config.yaml
d_model: 256
norm: "rmsnorm"
positions: "rope"
init: "trunc"
lr: 0.00725
MLP neurons of a small language model. Each row is named by its layer, matrix (gate and up: input weights; down: output weights) and neuron, and shows model dimensions 0-255. Each number is 500 + 25 x the weight over its row's rms, rounded and kept within 0 to 999. Numbers have three digits each. A neuron's up and down rows have the sign that makes its largest values positive.
Before each neuron's rows, "fires after" lists the tokens most often just before its 100 highest values on Wikipedia text that the model never trained on. A number after a token or word is its count.

fires after: " S" 21, " W" 19, " A" 12, " Z" 11, " Sh" 6
L7.gate469:471467500537490463487491473514482476475503491508502531502507521485511513543517497482480522539535485538528488500474530501485479486551450531509518494477518499517502463521502455490511506454537502513442462483512505511505518493505455521533459512438495494558524507500485499502506519509485452494497475429547486540459505505487504476503525508507532500468460499501491513551501526489496462496562543519494527514548516508470511449510493495499540524480527526489514484498470510534547442506494499508484519519499501459489500521558480507503503513506491504516479471508479523522529505473508512486438482528494513462523495541468467505471433517499500533519527488508535513513492524520518498529547489483549471511472498505502471500530468494466510467527524499512527500533487500470477531504526520
L7.up469:445474475500463445544456469472502508515467488517518540509484514469487452479521448552445497491500482522508505476473529513503557489545506510447509514544523529517491520461501467506477529521544480488483469504510462502502463496469487498483501500523516498479467498468453487534514501478474507491490454507519525509486519505529480528512497514500517503476504543538476466476523538512553501504509494488555460506529524483504447448471464519440540464512509497483477499499495501527464478527494492498486518471468484456473473523516475500508504537522505492510506489489484501520503498510491484491497510462476519487505517524482508504473519510531459516456489458503461461515487502494511534513457499506540529534473470483479490524537511490501473493504468487500486496508537513470551462481507532
L7.down469:507494472511481490519520520571526482514508536510496488485503504499471497505516472498502489483492459481502538559567493505487481526494502523474439542483488511517496494471508491451481511515444502497497494543438530468464505534466511510496551526519497503494528491529543535499491514514497511509495502485500499481524497467497484528531468483522464524522505455455521497498489511448490481517474485524499502505502506511525491536501497504542464490494496494491517490511536513510520498523464482516513505506478473467500475508527508493479526499511480502476500464488522528490448508505511545511526522502578436513495446516521524495482473506476550495448490466535502480466502477495504458560512530505515506470476425501474491516488542502510503526497441505490494522451499484519495534490473547

fires after: "9" 41, "8" 18, "0" 16, "7" 8, "1" 5, "4" 4
L5.gate694:505517517473472511508516497471522470471535526496464506530542542496534522469520512491497507502506469535514469479488475552488492518523520543513502517510496472474417493477522536471520486506487506531501529458476475470502493487521513506545505473498470503454532494487552515515523528490500489511503504447517488512527489490482525493504509516470457502490525539456530495525512519496472502510512563532480462493483448521524496520517502487561487494521543489507495460515489506495473523524462473519533504563493516506500537453512505448477525492543442513458527512476536507476489498495472511471502533500511519542494495499496445519506486470463505531538504536514512523481492460479514513450483516504507480484478493471480529490468531536519514525506506519445531501475524487504534524487479490
L5.up694:547470536481532460524496522519513505537515519470458512487489493497471472487481534455514504492534536505506515491509492459510508504505499515447502478514510440480514506529464506480484510472451506458487456500473509501495500491475505516458496501464487500507514494488480470507491513523481520493546503503473463502439483498471481518458507522501488529511464457517500499463496488486526480500452484527482485469496537527515530506535511503488541502498512519458497502504495475452476506495469553539472459507518478501504457463482522513535479531503490459482503530483497566506448452475496478549496508540495475497533471458484475486474490509461512494467525485533524508530474509491461487489488518483525534504517512474534514459516519501516483437475502525514521485469499568536501499522490547
L5.down694:500518503472449496479529463479514497440513482513533493527505527495483509519500484539528477489516491557511458483501524551511505500471516519496503502519461495539497500480548503520525521527516536522499523494491495519555481511526515449554483507517542485450534514463543515502492510483526498482477428480513489513545533543489516492502479484520456489511500594474515522510472490512458514502519494493533482506476473471570492490495475491470488511460509491544498537482485529515482512518507500483557505525483511523484526460516537490459491464482478476529486480476518460511503509501500455499469484419506538498488501494488499509536499496495455495530494527495509514513521499516524493491486494530514504504485487496468500551481500560471526518507476518464499513505495494488507496491525504

fires after: "1" 69, " laun" 4
L8.gate11:531450487481522497500498482547501532490513519493505527533512533485472467534500499482486521487503479515497462479528510435485511501498492511496479483424498540511485473495496519535480532489463491480530512489511486545528526501492528473535516505548475489489462472512544532488482479522443536500489510478436465482548471514530520533515498475483501477517474481504521473498464554516493508515478515510501506468517467475495553485485503491500549505519557511497470461470486493514557513486439487491518503513506541483488463504493475526491519506482509509512487520493500517515491505511488480534495512458472531495579483520501495544490493544498528493518512513521486487503451465509473504495479564499532537481454498468486511510482509466498509497504521468505492507558524534516489529460480495
L8.up11:471464488516521510536513471473495520515490524488509519489454530466489517471531543456511505517483528496483511485454520519483508493504496507510511475502448500496521496451520469480493503490484540529530496446515520553517489485521560489499502510516461467516482494522495472490527526514476501528501491494498524511511498522506523480495518538538528474519495477526546507489467518497485510516526482545525512502502499481469523462523490476516456495489526532442524496538488477515521522467490483538512518524486510466477532511463471510520439493540496492512521550463487539518512481512498488498537523474471449476485455552481444550508494509518543514506453517528535509539455505489455489523480506498538505499468539457518485475508526489489456488497535532529498554498477502490467501495485516
L8.down11:545496525489499525483522475479471486491476476537519536467499526535522464484480510513503528473470478492493496513548555542492542513534506499502511549510520496443517511505483475495513477493497483505458486507474469481489503534528460569516505486509509489474475416485528480532470489501498513529454483529485521518481480467467460520558494454497487490543486525459470426460499476531545515486499495475552521498503505509527475496504520489473502493491493518501468480520480511512493523483495466523452494494475456510499453524492482492489509528506439502471532520478517518507494527523481520485548468497502502510495493491489517525468501483534504509483534492544496524497439514492530488507485516512490485524522448529506513490529506506507535519495521480471512522515497467516489435479495498

fires after: "2" 15, "4" 14, "–" 9, "8" 9, "1" 8, "6" 8
L9.gate529:496531481534475500482538497481470461471516512476516495529541521513538505459503554496502479510468477462504488504487511510527477467507486507517500468524517489515480468520484489530473487514517521520525518481532540522520516493512491495552557484490497484495511504524504534454498494482526522536495537483562476527505514510503499480511474520554541479501473474441486490567476516529499517529535532484487525534480488509535481495468526520508504548565484476491505514488468501495533509507473508530483546533522455488505541542492500473470524537525474479556493526510554504489518485483488476473506459502519507445469495493524467508516464521490490540538510448539559505463490452533536464500498512503507475468497509508508480518497515502517526484494522509500482515477517517507501498471485480
L9.up529:472525478479504474551529530512491517471531502506500492497497466482457506502492524496464477442517507485431514530466457517490503468518486506454500498507526534463505510527487549521512536507463467489522494486487537441500510506481553480530514489508467527543543541516519490501538504520525519485471522495493497476493480503535493509458503503452502488547490487498519520465512493466491529491487520465466485512491503462540523518508483541502501496497515493495505509540532541501537449448447502463505455503487493499467519480501509509535524509482541456533507444524500485504506515487509476514469483493485493521525552510522512532449535550518450506506497478495473519489529521526513489496517503485488500519518473483543549514488529507505550499473515539519507481495460495476522480492504467
L9.down529:539528542513478489500503476487511505446486462518445512503499553471486516524496503497459509478480451487521530492550511500534499525512499507489481508522453479561511486499445500495470488487499458519503526500485492492484477532510493459530516498510506472494487478483480484491490532516480466447513505445452542506475526520505501511515495474495509494481488500517491462548516471454514527550481491495479468520528532503489448500510543488433483502538489494502504486485442506529496497497523481508461539517503503472463520492545495519494497500506466487471505516484524575496512481514501509476493536483504491508475522496525519539568495504469503535479529498483523467514501487497520481490491522534476513525481471561423499518470467527501471494484508491479487487514525516509504544463491514

fires after: "1" 42, "9" 32, "8" 20
L4.gate556:537477494531495522492524505481487516477531498537509499492519517508482501535548533482481476514549524465531438478492563474474484513483424477492480469521500547477497481482521539524513497447463509415504525521500516553533506518505509544518506475509512485504491504500506509513512463453520471483467552529504519489505428528516495463529495490481489498508515517500515475496489530475543503469495569520489484484491510506507474490516528504531497497514516509488466473555501471485541501492506512500466455493511489459529465478493503493524539531520501478503473497462517456531497467511507489503480469482525498500517470499523482494511465516513490541485523502517508533521529520523521511508514523539477505510473495484434516500488514431528480475470520489490525487511525505471509485499519506
L4.up556:466463486446472499507502539511504485441497463515508517506452505509487461514528494490477512492507478488458484537478445479459507440490472507536492519496487545482530511521523489515503541547494441474516518490509525497505504458486523476520487530517497478545502546530514500528522495531518514519481487469549488506502504494535461488462510483496497538520480473513482509496519532489474476469473462477515511532481523505446461504454506513477492509499470449492505503459500486535470489496484495458556466504426506479485504475548491501466473473498470492553519493469488496498535482459524517476504496468513524474516507508494537496522481491491478485478485475454488471467497521498489490515539470498538473527533515519502488508494490503468483486537504474534473522470485499464515520500447508
L4.down556:517494513541509534492566483470505502474480483533499483507521542489490532518505499519491492488518495484541482489489562475466566494492470497489541466518487514427503487484505506508492499469460502448527494535499500538516479549518483527485512479505483458488516483487528483463499519436510451506466542537500521514498464484489469468515535462499495487498498466516495495485494504510522484505480546553480479491484518514522499481540502495527490520528527535488464510521517478548516484503484511490451517488475505476476529479542533504508517543532518500455499497493521479533509469522491531512494498504546481551506493498520500493509468501540471517454503483481512526525493522490538501514487514537482547489493511498470527475490516442527503478442482478473511446515532487498507451490536510

fires after: " (" 37, " was" 14
L5.gate12:525526531507540491486487545461501544545528524513497510473486488502495501501517502483452476459505507504504513480507497505532509494483517474493478548510500485491510489482530449499488492505457547524490499521540475498494519519496523472496483489481491511518522479506555561482547435507570497517502452517482509462496473512452528464482479518509528488469503516504496516520511510600511508449507449471474467510519517477475496487471505466494466484523508528491500515488497492506527505515471509497502507471513542500532521483466467495528504525494504494511491523458534483485522514543526514489458526499513480491527552510526494504512494456473508518507486481556491504463535515471536499501493495551494471533510453496530518483529512545505487488465469467535503476476528532493529495493535530
L5.up12:542569518527496463538463470461484566492476470520508556503487457461477506501511486561483490481526464484503497505525500519474525509503497458512470527512482447509521487533507539517503474517514528502493514516511518464488508503444517544509456480510504506505526501506527523482522456527471495527482488523491520517450502472490550474525518536510498495513456538511513518508504459544525459469520449487462534538519528537511484489507522478447479494478483493522483474513507481479456528497526494485528476496500524466527515511506466511484528531488471507461492497485523472488491518535515488491464533491524502530544499492459497467471549471493486500502488502528508492485500519513543538518489466514498495540493455505544514486529495509500447487519485536516518464491524519480514490502515502
L5.down12:493509471524475524510540435538551476502462530516501536497469519501529473527518517522553485553490501496503479530482518528462488474494524560485500446486493470475504511505498527498476530497485477554465511464480547526480495469533491536502499528544514503482499483462454443494504512503408513502484506522479498522513520472499498500491498534504452532531473502485558501493515533453476497512507535566491509486513483485483528467550522464498504498472499484502499483493487474479516492503520510509495473495474496508502514507491478492517499459511509512473523463517526513494506486494509532516503533510532491513468495478480473452491507502511464547509525474502519509490497497452478487547517510456514497441476505481496512501502476494509466475505529478478512525487439460504490478497460475

fires after: " G" 34, " Z" 17, " R" 9, " J" 7, "R" 4
L7.gate693:491550493516522508545509507523531481497510502475489469505472550474480525523508528461481469514495519557504451490503541535509484507475517534480512521489515526508546523480489462511525526432530482495536513512492502489480527493506501456509508520476501500502486461484480474553486470505460453510452499451536521482518519534495541487521493499489539524483514514520518506468473495459490491499462489468507547473585521489495532449508503476515515509507504507474523547502496531494513490523463511507487482464478503490530524526549543520498556519521531464501508513486484474514522492508474451482471473553527533494513491501495513526501481532515492522498499486509485479470492480501500466523523506518509492506506501504484494481545472467557517524510518527474507454516501568480486475533487496
L7.up693:511497501532499520502496493482527486487499506492453497545491543505462508468537539473499474541530507525499486485474549504454477532522538537484533513494481538520525520487467492507506506456518481498509528546492484485501494535518476499486488550478508528508494472516494519519510469513510500532503491476533526510515522536522513483493498490504534478489500556534524474495496489447484526499476480478509573503566525476493492417521488486534530539517464530478478473503506525473466468505511536485486434474504513515556534501569505492512556486481499512479500514503509460487471472491476464478477481501531546487464503473460514511502489516502478500513478463478505480480505464487493470516522507454513483506502480488467503477537515458498505507533470536463482477535520489495497487484487505
L7.down693:496441485511485511503509486517474513510498521506438531459502477501519522534509488512539477481554495505484513477465485420470477531503507488543498519523505492472512496494496488487491477536506496516528475478476492504546454524522523520530430442500513477520514496543497519473535491498516517533547493517470507523523493498480511514452522467525483436510514542451480534505488496494478514509516462520484503476454491489515473500506479511493458499520466482533507478469472508520511529491529554493548503479504505500509478477488481524519499433525501559425502494486539491497513495516541497486505505498484462522493496498500472469517488501487478458468518462506491530486503478522509509504513540464491495475476509534483559465489483527469500494489512495433484511487525515497511503480521508

fires after: "1" 43, " " 14, "0" 14, "2" 7, "6" 5, " |" 5
L8.gate130:522489519547505465495491491494507546524531538517477455507507479503496505499493512498501510499468455508485461529499498512504563480482508484448469495464534484480518493461506469467499530483531489520517459487464477510503515496435499490525518470472487509452519467512508477518511480446464448491502508494492504484481492477496482528499480509527487482445493489522524520495504538497551517503504506529500466510492525516476485491491503522485531534477477482491468519493478466511513551496530516508513521510491468479525515509537500505465464471489485505483485515538510485547528525491498498473489505532529559538507486571480524525495470510506504507493498553552472481531475498488509465496439513492502429478499479486498423534491493504471483510487498547455512475488497513491565502471509493
L8.up130:527529528480529515534484523497490511504483499472493533544522512515533489550501502476497520494455511451441498546507487512471516487525498521506488493511480486432602503503477530517512493514512492482493474530514523489503491502485509474505515491509458516553502492522530494496512508499504489554501495524494489498491466514484507486508495420507486535505487541500499474476520522503465500468487496510486481483533479459519511520495451485466531498496495429470505494475525540505506489509498507531470533499507535538502474506508490549512491502479507494507482540511527528544473519501451485484517566477493473510543522488490529511498494499491477524541441468493480471470441514522493500504494504491532516514511512457463571482495536518521528518457495468495522494493520505507485491498544521
L8.down130:522466479523443516466511511472512516492491478545522451497472513463513485500502502500473521518503490564523482484461504524495490511472518508500506555514503579506491501495480444494484471499494471538476525499499498519500499495476466517501442502500497507506512487477488471498516523478536482497536514455463474479461501548510522468493504545461534495485535492534510459492516499486515493528518491493504516525523437507494475493479511467487481485490510498512502493492466464474532502480485510504519503482509496497495541495522513503513526459473491462498470515572523500498533471473462468514520461494487558498518526540494491490514505486504506457504552512509484505518494479481545545479461463519480554557530531536513477521512472492455505515469473512450505502467491512533531498457480522

fires after: "1" 52, "9" 25, "8" 15
L4.gate600:486454499551467496465520519525502507482507500499464518511536492506484526542492513490482522520504504478479498503480514475431511518464503446531492553483474524489539557486522536567491477493495525493496479494518448552491505517503500530514467525485508493516493465548512550499526541526463515501492496491540488524527496503543515489486569501493525488503499436501514496494477528533495507561467511472501473529462485521463511486485499498518474517480498515510500495496463562509487505478476504479509480482551499457446474498552475495497490528506536493504509476503511447491517497508483503482508542528516518546485533500503474486494497534500513485498538470463489480517517501501502497483493513502487451511498502520526504526448525495467520521479541515526503468502518448485546536503487497
L4.up600:453470495523472529502509539522499431475519514503492539491546506485507506506488516469480495471515524459530504504468535439479490480504461500480473537461505544483543539451509503472537511483539476461529481506492501480528478519496533522517462488499521473521503527523482481530537548502497484471526502443523500526502446495534462466484513479494488484496483483491477520531492507500509518503561506498513476442565445505474513496483473531532511520482504485485497480494449511497490537503531481411503484519494477500500475499500501515518466496487501489519534471466503459521487520526480528526508463514507505466496499516532482525507499518529522522503499501470547536471491528529488530503505486500533478515487528510495524529491504510493463458527513505505520513448495484502490500543475483
L4.down600:510474499517496478464532482479488537509499499509491457512514533494502477513512497496500489515454514503502471459506474517449540515513506460532514525500494474490499521504477521558448471530449528523483475490526477572485524495518460491511522522469518505489480480534533527466517497501495508538468525527506494487516523493504517486521527511502504508524509498500517477474457504504483509514447520518502509521417546509493502491510552489507472520506478506533500480534476509516501501505477495532493510505525543487469463499523494514493550542558510471511480497528534484489522473483513485481526551513523467516523494534442466479502528510462493462473518469480471492555489516491524492506464509510480447499519478471515474501485531444471544546469507468511488465556524491484522526496503524

fires after: " Z" 24, " V" 10, " S" 8, " X" 7, " Fred" 5, " Ben" 5
L7.gate279:486481498523455495480527519514502470454497506521452454527488484450497470497520440510508514538482480559546531527515488489523484489529522530467530552521528538532487539533469508498508509477466464487487511502507440510453506518519481515489486525500577502476521448499511491528481468470479466479491454501540491498474517506514449503522511540503487549506466539520489485488506462508480518520533509460527486543462516511513505484535526498481518482506507510479513469500537514473514508473489488507560548507492473488448481503490493480526508488513509517482499468500491457520520491503498509501488518551533492524456486542495525509490466510485464530469475515469537503492484480489492541497478498494550498523519499491487502515531497534483559492475484500455471510511516503487499512504490490
L7.up279:492445482527489495493468526493507493479518542458527504523487463490456535479567488475498486512478514528494505456502576511486527480502506489473504491503518462483515473489518473518520487470496457511501482504497475489522509482530488496479483488464498489470487511482508430538490476443507456506503546493453519450470513508529489499520477525490512497471506497524494513538495468461507508453513499459508492531508474514540499492485506486461519497553501531500504493531542507456483486503447521515524486498528510531469513477474488521503471505524527494502514473482490505511497465485486522530516478490484522510486524553512517516485516521446494510491484509516453487504505489480477524522446515475525520451488489532499552498514499529514498505446520505507448478577506494454498466527454483
L7.down279:505488504489457487470458509521476524541510502505469453505501504501530500515478481554526478491558504498475539485489464509508473504477513527488474471494505507506493525502477539493489530510499545467488522485500490494517497483519538517511547506490462563539522456478488508512499494499474477461466486477557543479503464497493495504507508511518509445514494473455498556441480505467496481530467487524496557484508490476535494493508477477478475536452535536487485502503487480514513536502494486538481492449523503501522501506480513517524543489499513545521517508457533534482474490527479531515487522497488498513511477472444468505478465532443528479442528462515513530474525510520515522484500530493500535483539504510545499518504514514425496527482487513465509521471476517498480485494507479

fires after: "7" 22, "4" 13, "9" 12, "6" 10, "8" 10, "5" 6
L4.gate292:479469480557475481460512535455495503501489488522474521518490530481488461484479474513488505496549520516512490451513482479489499511490500490493495501500531499504476509477527523505511489442496505512473462482502451515515505507500523504509463476444530475485499489501519507485520532567483503526528501460486521489510480537575516518443510518470468517507524496472482560479522527533549505527515538488508477517547504484522537545468513521492513486508482488516472484479464483514530522511498542526521475524477516498497513447502504497473462505522484513511464522488482541443514472467468507449496496508526520473499539533487502528482518479508505506500524496508538482475514497555468507542509491537482502504542497476500493445518530522473462434522500521488450500477528493490495498528465497
L4.up292:490485505484483438487485512556490501493491496496506519486478499446512470487455492534488550496496493488519473507543477513479500499540516525487508495500456524532493541513509527533506501453533501493467509517493486522520502557524450507510469499449511453508466516527518509512482491529486543477525513445503483515509501499546518498482552497512491473486477511527538563480512489513519451518454495474494516531486514472460533523487471490538502502448511476485504504476457527469492540492516513515504503488492446469477543488502507480454521480497488505486499497484505525480501492470519521560435489491510480487502511500501507526507501536545529505480522494462479525467490518501496511469525481538496493539510521476487514461509505557470471499527498531518516477522416535479510501478499498
L4.down292:499499509453505535518495514473530524512521521471537475511495474547498483494593535481550518481473490485528509487479521540493532505481445468498483503482477469472524467524505493471496498538497508487502514463484551486522459446486531497517531523520504542514482493528523457503506504488540453495443498545528535497510497487477486506523474488522522528536503519475456482495481530505474536528522507570494526468481495512511471480549532516487547530535519523527483515502516547498534449493478478476478487506519506482507479536479504476497539539502479460501540507494518495521491509549497459487514501493462513528501470503536499495522494488520505490502479504490471514522508506462479472482478465475510481490499481550493531535450465453513513527494474521488532512506498493511505489502500492

fires after: " s" 16, " S" 16, " H" 14, " W" 10, "2" 10, " P" 5
L7.gate159:501495501528475538520534449495505517522499533483474477517533508503501532505464480512533569501518491513488485497438439518471534493524475495496477495528504482533521507506498522482492500479492496493508504470497514557467456527469473521527475519445526505494502470487474541510541517476467458495498474511500475505463506493470477500470492499455480507547474467502502502470527484454497454471517509508434553489514516537522495469491485518484496472488530516488491467488470521494519485468528504528507507504499486541500481545492519516496547437542509508518507502477516516571494504539498518476509518520491481471488490503471535487475459530518467467493517447513526503498499449505525452524530528522543481500523505509504492500478495509485488514503518530456481540520498561497506526489500491
L7.up159:528487493498458482513503526504488531478486513497488487471470464455508473492536504483448532539559517496515540511475522478536499533517511487513500481539470541487434476458523499527497507537519519492510515479485527509510486488488466509528511485446506449490495504508489483482512476469519496490514450484488563507528524480480519525488466507483523503490495537481527490529484543507475503515509485488551490524487504517522480478482569489526546524492511531458518526526552506461498510508523502492521504487502531448493505504556456481490493455460533516543529474501496507484512537470520493526532463483503513472521445518518464536491494459531541501525524504491513549544468492471482494477515474492527512520543458526466518491489521507500486530534488515463490492484480502494505485519511498
L7.down159:522452499509503498530520467506560482516502556525465483511527509530448511474467456516529494502501491521495469478535469525475539487547505534512469490464503511502512491503539497486493473496502508536488487498527509553472465532497508516485466538507485519504540494490461484464476493537512519497524487478497484489472483487453474476489511512470462526521499449523473500496551514452462507526497473500504564506506473533522497494527473505515471492494579475489504497469510526506495496491495502534463451528496531480500466578468511528504526486549500511524465482474502552559503505514478515466515519504537480471471532500493519488500508526519487494508530472498489487477497458534549492532534514532499495535503495479524484500483498530492537493477509509480477509509503530510497513452509523

fires after: "1" 90, "9" 8
L5.gate305:477423523469534521471497545487463496492519530523516501489477485509500500514507528484505472509493500456489479518531512431503488506510485466475467553497514502528522521486500477523503495526506541485510498502506526551515519518496507545492512472482529464509431500523511510521506537498508494494495504484529479470542479506500483481485523445466523488541495500518489470454480533518485531486468530509506498523443455513453504527501464511498522453482479484472489473473499474558483515460487490510506503515477536480476458476472482500510506503510538493512487538468522463526487452492461487517482555474476483464513537494488475520494497555493524474450483534470508531494494513496459459484477519485511479484492516481460475488471476471508481497529517544525477498541540507492530500502497529
L5.up305:465521471532468465502494489452437536486486480499489492482497531492501449482506533483537512481495506473482498481422490460488488519510488516517481486487479505526503496498487477501503505520480515495505521498527550562485489505476540470517502536473489521508512522496495468459565451496459469501511493494492476512497488538542471466478485504510497452461488462498492497494473508518523497508523465517520453496487492477501499478471479481508518544467522453486526500506490465515500496462552490497487542503498554445474481472488443496503489496539452477536487521505538491508512469505560488501487535488553493507494455476524479510497496517490483490503441489511524475520475515488466502488510478496473487491471515476503522494498583496505489484519485510482509525503482470519509524515502565
L5.down305:544490526489514538522522530517482485495514495569495516511528528535533520498498478503484519472457479493541455492503537448527511496482465471488538501484522527487536497500478465500466516502439523497529555492517525523508514528484467522434504478515446476476496562486487475539511495485480525539518512563481510507500518541487471501457503440534546526501463492502503460492493503531504498527466496542493497517494505534474542476521533474506493513510488536518461498502459510506510524484486492495520528535495502493513481474517469467521476529536463468506513517463516488488512487504474515535512510540502468486485494486491448504489483511497515495478490492487495528522497498505487474489483523518498541476530506530482493506544498429524529490503529492512480457527551482519489473468504525

fires after: " V" 24, " R" 14, " A" 13, " J" 7, " M" 5
L7.gate31:438480562533492538502517526502483539506492513506494513490499487486483508518497484516501481497553492488533491523494541525500504497469481463444507549493502491486477492507530497501487496464515512495469500527507501494496510534500526484524481493505547486500471514508463502556466475524508514500434484513482462485521558526529487479517491481541473536505472517519534489528486462454493463523527509519513494488511526535498488476505471510491504478537472488478468489496453498543485501489531484489496512482498509503512516524479512516520492539479505491547471531487518502501466485524495460527503483498506521421519520518519481535518470490468495487446498496438537542472556479502548535491455516466503530490516502547520466506476520527506478558516456480491440521522492528501520488505494476
L7.up31:507496493521469454539502514514438475490482479514470495481494510534462486500449504517486471503545526540505462536502519503515547489504493491509557503518476493550514507463437457507502496438515530514476537518524469503498505548464523487495489509478515548524472507491492502513510478504517496464485483523526473480454505476491542478476496476516494505543469494509475496503521509469474478495490498497549498490548481545469477478525481512471527467531510482495513482513496551539506471507453488434490504506473478524521516495492496509496469538462519520499471525474518483472501496469473484505491528447488487495505513527493499485489443497494513515523509548445503514489495469480519494511529503492487469500490480511481516495549503537519484449515511506465466521569527499541525497537517515
L7.down31:512509510509484491458533559483474488473496508547492536536502468516500539470544504511457500515447535450487533482517505524471473529453530533500464512485496504485477460466525533533500500495520476501503493491537520470512472476457477536485516528539487454472455514507455529479514487510490512488501544490495466498551482501476459519486504548489534496495513486484479514523507535500492481513523464502461473532523494489518496549541503494525499500519521493501480539500471527532519486501501520545509502519479525457465495516533474465527505465514492463494499443556507478515504502496506529537499495536525482495484471511485500492482510508504491504530525489498469491512522512502550510478529486516471533514473538517519527464515515479478509555521523491483540483526524483550448528489484453

fires after: "1" 70, "9" 19, "8" 5
L5.gate568:502478551480494516503508539495496514495534514541482504497462509521531489493541462526472504519528532475531512531520529505462476511505514521498481505494512529536530521493535496481537492486536484488476514495476531476521468558511551480478515509473497522524530512503515501522464470457500510515494487500546492467522508513467492508513485485504542498496516463511485556481478488537538506477517504530501475553548490540478489548501486507504493522473489457514503499502480464487519552463512541523503493544504481524499499498516528447499505502466521502486452524464546463476522495509476515520443575508531506479500516495493498517529496519479551533477515504488532471486478476500476511508491513552545476514487504532511449486494493448473466496500538463531486507544497481528546495480480498
L5.up568:470506482504469512493490461441520524521525514503481542544478452486468466530547515473502482478493501517514511483473460501475492489559470484441472497510508507499486501503536510513520498498495531468488523436526530503520520485468544539518508488503505487446464481487533515547490530460456476498467517502469468488503511518499484485470507529517537491480540528494523506494566536544540516503504497500493469525526495558526490503509468503497510518484490557474484487553475479499531468473505522496475527531507483452485518487507461471475483481531452510502506454501520516480486491525520501502469507521515513461547473502492527462525538533477499510497483512483516539508481528483521481520485534471492468538503480502518531489486532513507522468525493537525480502496491467468510512475462512
L5.down568:466503492536524490478503508508480493473491525513495553516517541487504456501489542473557449510492508538496488470503525468472535518501482461521491492506479455501520521509505464533468534485490529501502491483511470522500490478489470463549510475536494453462507515511475515504537499544505489510524529506451510471473465492511496471495504484519506505533496549443526464515521508516526523529491490533482510484484534457492537501531509486491566484527463512505471500482514543509507489512518479476489500492495487503517473468455457523465553493502515488506493522494489501552520489487477470526546453503489482508506486516487498511507495506491504474466456490476499518514499581515473491480515521488498503476538499456495525519561473504507540544489469533452477438516514521474462503497517497

fires after: "1" 65, "9" 21, "," 9
L4.gate701:481465504521495509482491493532500480479506477503521505447514516478515510476479515505470490515569504483526470519485496439504460539486474517522454497524508533513526491492494541479560526505474524485487516452499504573507477520537562480519512500462498486520491519520475507504513497536489482482505501549547508472510449493525477477490483517527509488555504479494514501507470510543490474505508502518519498476491492531524478536502509505511477490494458498463493464499471455514526498461489492453443477526524523437493512498536485494527543497456481484505483482495529468474514519505498512496519543467469508437469525503505503507526511509496507528520471525482479506465474529541490508496469493521557497497499507497486457479448512469485468509526461494510522527525481538516505463484472530
L4.up701:488503448502550435491509496518477493465507466494500537503482491496525512507480557509518489486520497493475459544454460475482464537518484531492480460572477524528506510501510533472515517499505547482523493483535501544505527536513513546532508532486477480502496483537494500511547537505441490509486501492557522481501520484528468512469517485524522444502544489512511499501472523492543478495500481527513473513486479516512517496519486495529481521454517509473506454502483496451465482481487476512435527527535502447471517487524503477507472521487471488510479465532523487506514499468509495501499528505516523504515497496492514471517464517484530476537480544502505507460464503494498475517475486478476508442478511498467481451469495482520529476509549518475496540494499531497530470481529485
L4.down701:509503514489456485472510488533448531523501505464485529536518487550466500509480526552521516488445487538505488467499519469472513479500525497521501499477496500500521464513497479538453506502521530537511531487527552495491494505471481554503493506498468466503516478471500513531506486467496536488491494546495530504498511471472459490516471507514480498546520525471473495477518504502484520535487507495522472488497513502453540488440476467461531516499526474526502514506483487472536518512521503497547496490518490533530479490490465470476445540552522529531505482512499494484479481500524506462509470520485488533534513508479427476458501481535472481480481472526499503478515519449502486527510547518431537504482487510495509558505488491550500506469487523500498537481506444485511531480481504

fires after: " E" 12, " A" 9, " O" 9, " M" 8, "O" 7, " CO" 6
L7.gate102:478483487498467460495516477508508505485479507494500467486508465447500473522467477541502521481511558454500485505521511463493493549501483531496441531465495479482482434464503505521501466540487539507518493506511504529508492467499512464490473493475496512481480461523469510456522477498548494561565481489479536508517458504522517534527470507469481529520509454521454489506514462518483521513517477489495482485491529518457532486460498497500554535512494521540502533528494548528480494503548494516517512458486516466498494500515494520468530497480477495497521513532525495550487515482542511545513497502482510480511481530483474498509468503530478462522493473519470497492531522479493522547488514516537560467499531509506475505525515494532507454502482457476499481460502482479497458524501520
L7.up102:473484486495437437497472475518510470527498505441492460500487513476464480498455491549482509518527509520503487546512487490500547510535508517472445517497483481524491442514471478497506484533501535524469467507489519501540542494520534503479467503478494514495525465505487494447531528522502475517512479477501488490511534453505498542520545527486522516493531531508481469463475503472518489468512487486496469474478493532492530517469504474511478523513474499525544479483448549539504456517518498489547510469464517486491518518496488515499522539468493505473532513445486452512503468446534505497522469477485521477498535499537501518524475499504454478509495483537473516488477484489455522480477513484534522485476528483496451562495484516496477480506503497494507488520501520482495514545485533
L7.down102:463551507528517454466483526480463508522495472532510500540465464524472498525502462505504482508503494513497523504494490555484453529487493543481486515552493487477506491498489531509499503503494491507512548496478482533487467495502496537500489520483514505525493491465444480513508495538497519459476482501508510513515490479503531487523516478505468512536455491518501508489541468533520472525506517507485563499474504479477480480447523528529498542509505476499473470469497503503501544475511468504461518521542524477498507516505518494520522523521517500497487478487481498446497474516487455491592481518472511539554529541479499477505511484507474512481527545501474460490522540508502484490491483496498464477468450484515512447495535502511538520463524557497520549535517552503502537527525525